{
  "n_kv_head": 12,
  "positions": "learned",
  "attn_scale": 0.125,
  "init_std_up": 0.0197,
  "grad_clip": 2.0
}
MLP neurons of a small language model. Each row is named by its layer, matrix (up: input weights; down: output weights) and neuron, and shows model dimensions 64-159. Each number is 500 + 25 x the weight over its row's rms, rounded and kept within 0 to 999. Numbers have three digits each.
After each neuron's rows, "fires on" lists the tokens most often at its 100 highest values on Wikipedia text that the model never trained on; "fires before" lists the tokens most often just after its 100 highest values on Wikipedia text that the model never trained on.

L3.up2883:493505471451492506498517489453501521470467496483488528461513514468473538504508472434510462545504513486485509450493495493510501485488538453500491465460510517553483494482447494481480501540486475480458523481524475456514501463518530489506526515490541517509490475505480529519470493502513484488
L3.down2883:453471545484510513478513497490492533499511510511504507517484491486512449462496497474515536446511507518497506488502491511519471551530485499501515485528507519496482513507526484479491458508504542530497498476543478496539543513480449495504509492487518489481497500540482446486509518495486558502
fires on: ".", " November", " March", " December", " "
fires before: " ", "2", " |"

L3.up2363:503479479504506501468476518503489525478492457487539525519498512556508548529497495495490522481490484502490464502458477508492529506483481462509502466473510467446533525476503526529468539493489491464457513519488466484514492499490538507478573528489524532500499468530492485479488462540483498512
L3.down2363:490485505517512495511487480493507538503494486472462480484500459502531515512518522512511530530509493511474516531490544523546518510487545485509483470452509470492532540490491526518510469493509525483534460531481493491513512481500489493507477477523498474466479516501516513475519521491514506539
fires on: " |", ")"
fires before: " ", " |", " |\n"

L3.up276:525518468535477526549496482528469474460480495482524498534493488473486472464536520512532473505499482522517463489465478503487539502471502500455507475531468467508515519507523525454484490503482490427496482512500530498541465527454484483501507503499572480518500517521538515517527444442478492549
L3.down276:509490500513511527512512519444481516463473509497522498515491484463517522484459484505542540530526516505489462514510531460501485538472514541538466494487475523515544495493491502508465516498492521484499566471487498470488522501510504513496489523498515438489506479545492451494543528498484519513
fires on: " |\n", "\n", ":"
fires before: "|", "-"

L3.up1212:504529467472530486552451526516513458472483495501426498501513530502494505547453486554468505472446513459499486515499455498493465537472494489492484480496513537526542527520514502479542523530479526504517496478468497502510519471518515498520498508496515481487492490492532487485511526510495499515
L3.down1212:483473486507509505492510507509515480503495523487458511520472469548498547476476525522502536508479494538481514487513522528484534514480527525496506473510496540516477477507535504443475521481470490533461518467518504491491496482528516499488493495485535469538452483526488496487498482527476487542
fires on: " |", " −", "\n", "|", ")\n", " ISBN"
fires before: " ", "-", "1", " \"", "3"

L3.up2672:501505482479516483483506465514506468472495488514484481504516486475468487516472505502517491542517470500507531508468489505518546504477457495502516464504522471505510468485519490485510478499507491516543504477523519493515520477500495491473512523525513452490469501463513471578529487505495466515
L3.down2672:499508548486523502511529488485501469504535525495521491474558498559532484461472486488497499498464512496508474494547483500492469470513496468508461459504474503532520523535515525477470466523523575483520492505496480516575523531510528504505496538456501522507503483523497514508477473490458525485
fires on: " |\n", "\n", " living", " |", "3", " and"
fires before: "|", "-", " ", "|---|---|---|---|---|---|\n", ";"

L3.up1256:477504482440478525514501524535500516539514513472552526501485482487511522502479512487526532504530477489510484525528507514457488493500509519508475489475517505505524525485510542501503489524420494496459501500471511512481479514513541480453468495445530525518471483478501483466529556500514425538
L3.down1256:489480504482486474520528499571531534504509502531530499511447513489489455512498493494520526530523475495507503520463463498525464526502486483474521470503521479526509523480468494438512496528507450501481473512461502462528475452495492479490486517450540511511500462507495497517524492514447505518
fires on: " number", " were", "endance", "|---|---|\n", "″N", " age"
fires before: " of", " ", "|", " |"

L3.up1211:532444479510499508502470527498540512525507487451467513540469513475505493466473498527498472493519502469469544490494502525502527514551515456500490529486496481473486486496505512489526514511513473527496469508536510494515535481495450495519536497504511536531511504531464485492504489479519518472
L3.down1211:487508494503485501477493500528523539493475506505510465548468509501489528455502519498470505520523439539479479557535485548521490484465502487449486526477494512474483502543489524512472458479550479445490472488500534431499533462531482498543484533490487493518512504538430488521499461501490512515
fires on: " since", " from", " until", " between", " From"
fires before: " ", " the"

L3.up2228:501505491469443498503508541462459498460471501506497506500494511505494502500545498552482519469523485518529517513446502538487511526501483456495486450487555516538493483512484488469469513485504500484456508448518466468523525473491525451499509519524534462508542434478502523533475481529508490454
L3.down2228:542515497492481525532490492529507489473489520519524485481520519478496477492491489502500475468501510548474575497463549507478490556520510501444493484438518483513515483521509496468497500514524456512498498517500501459496470444514475456532461479510508523514530489485498546521480474484542498524
fires on: " |"
fires before: " ", " L"

L3.up1767:522564466517509482510463475489506488509517517522496458525523533510529486474526503470501516509494485521502511509520495471509489523460502517468469496473522510500497492511472550462506498513498530494506474441492475518488513544478518520519475565496456525513482471478486541512546466475471505558
L3.down1767:488442480507519468521527500453490522509516494515518539507508517507475498550479545483433484493513495489480483547484490509507542543492513486525473479505504475473496511510538494519470514522495453470489499516494544532450501503504526482457470473524486473421485495511541483466471492521482501534
fires on: " |\n", " song", "\n", " \"", " po", "|---|---|\n"
fires before: "|", "|---|---|\n"

L3.up2420:489502456504489518518478532470545525488527494457508503501471492474522482488481478517521442475534507493502491503500477489482468513549516503495493485485498510505469517525491465508514507471530547514450546538473505496472439484475500477502504500517519505481463502488474491506513515515507437481
L3.down2420:484487500539473524506464493481547491516507518552498495459481461492447514519567487503499500472539538546466515518521540487509504501497519481488452468556485517496495474501524499485484450554511511481516492506572514514487509464468469524484501477519482445509489492494482504477491473459513521539
fires on: " |", ";", " "
fires before: " "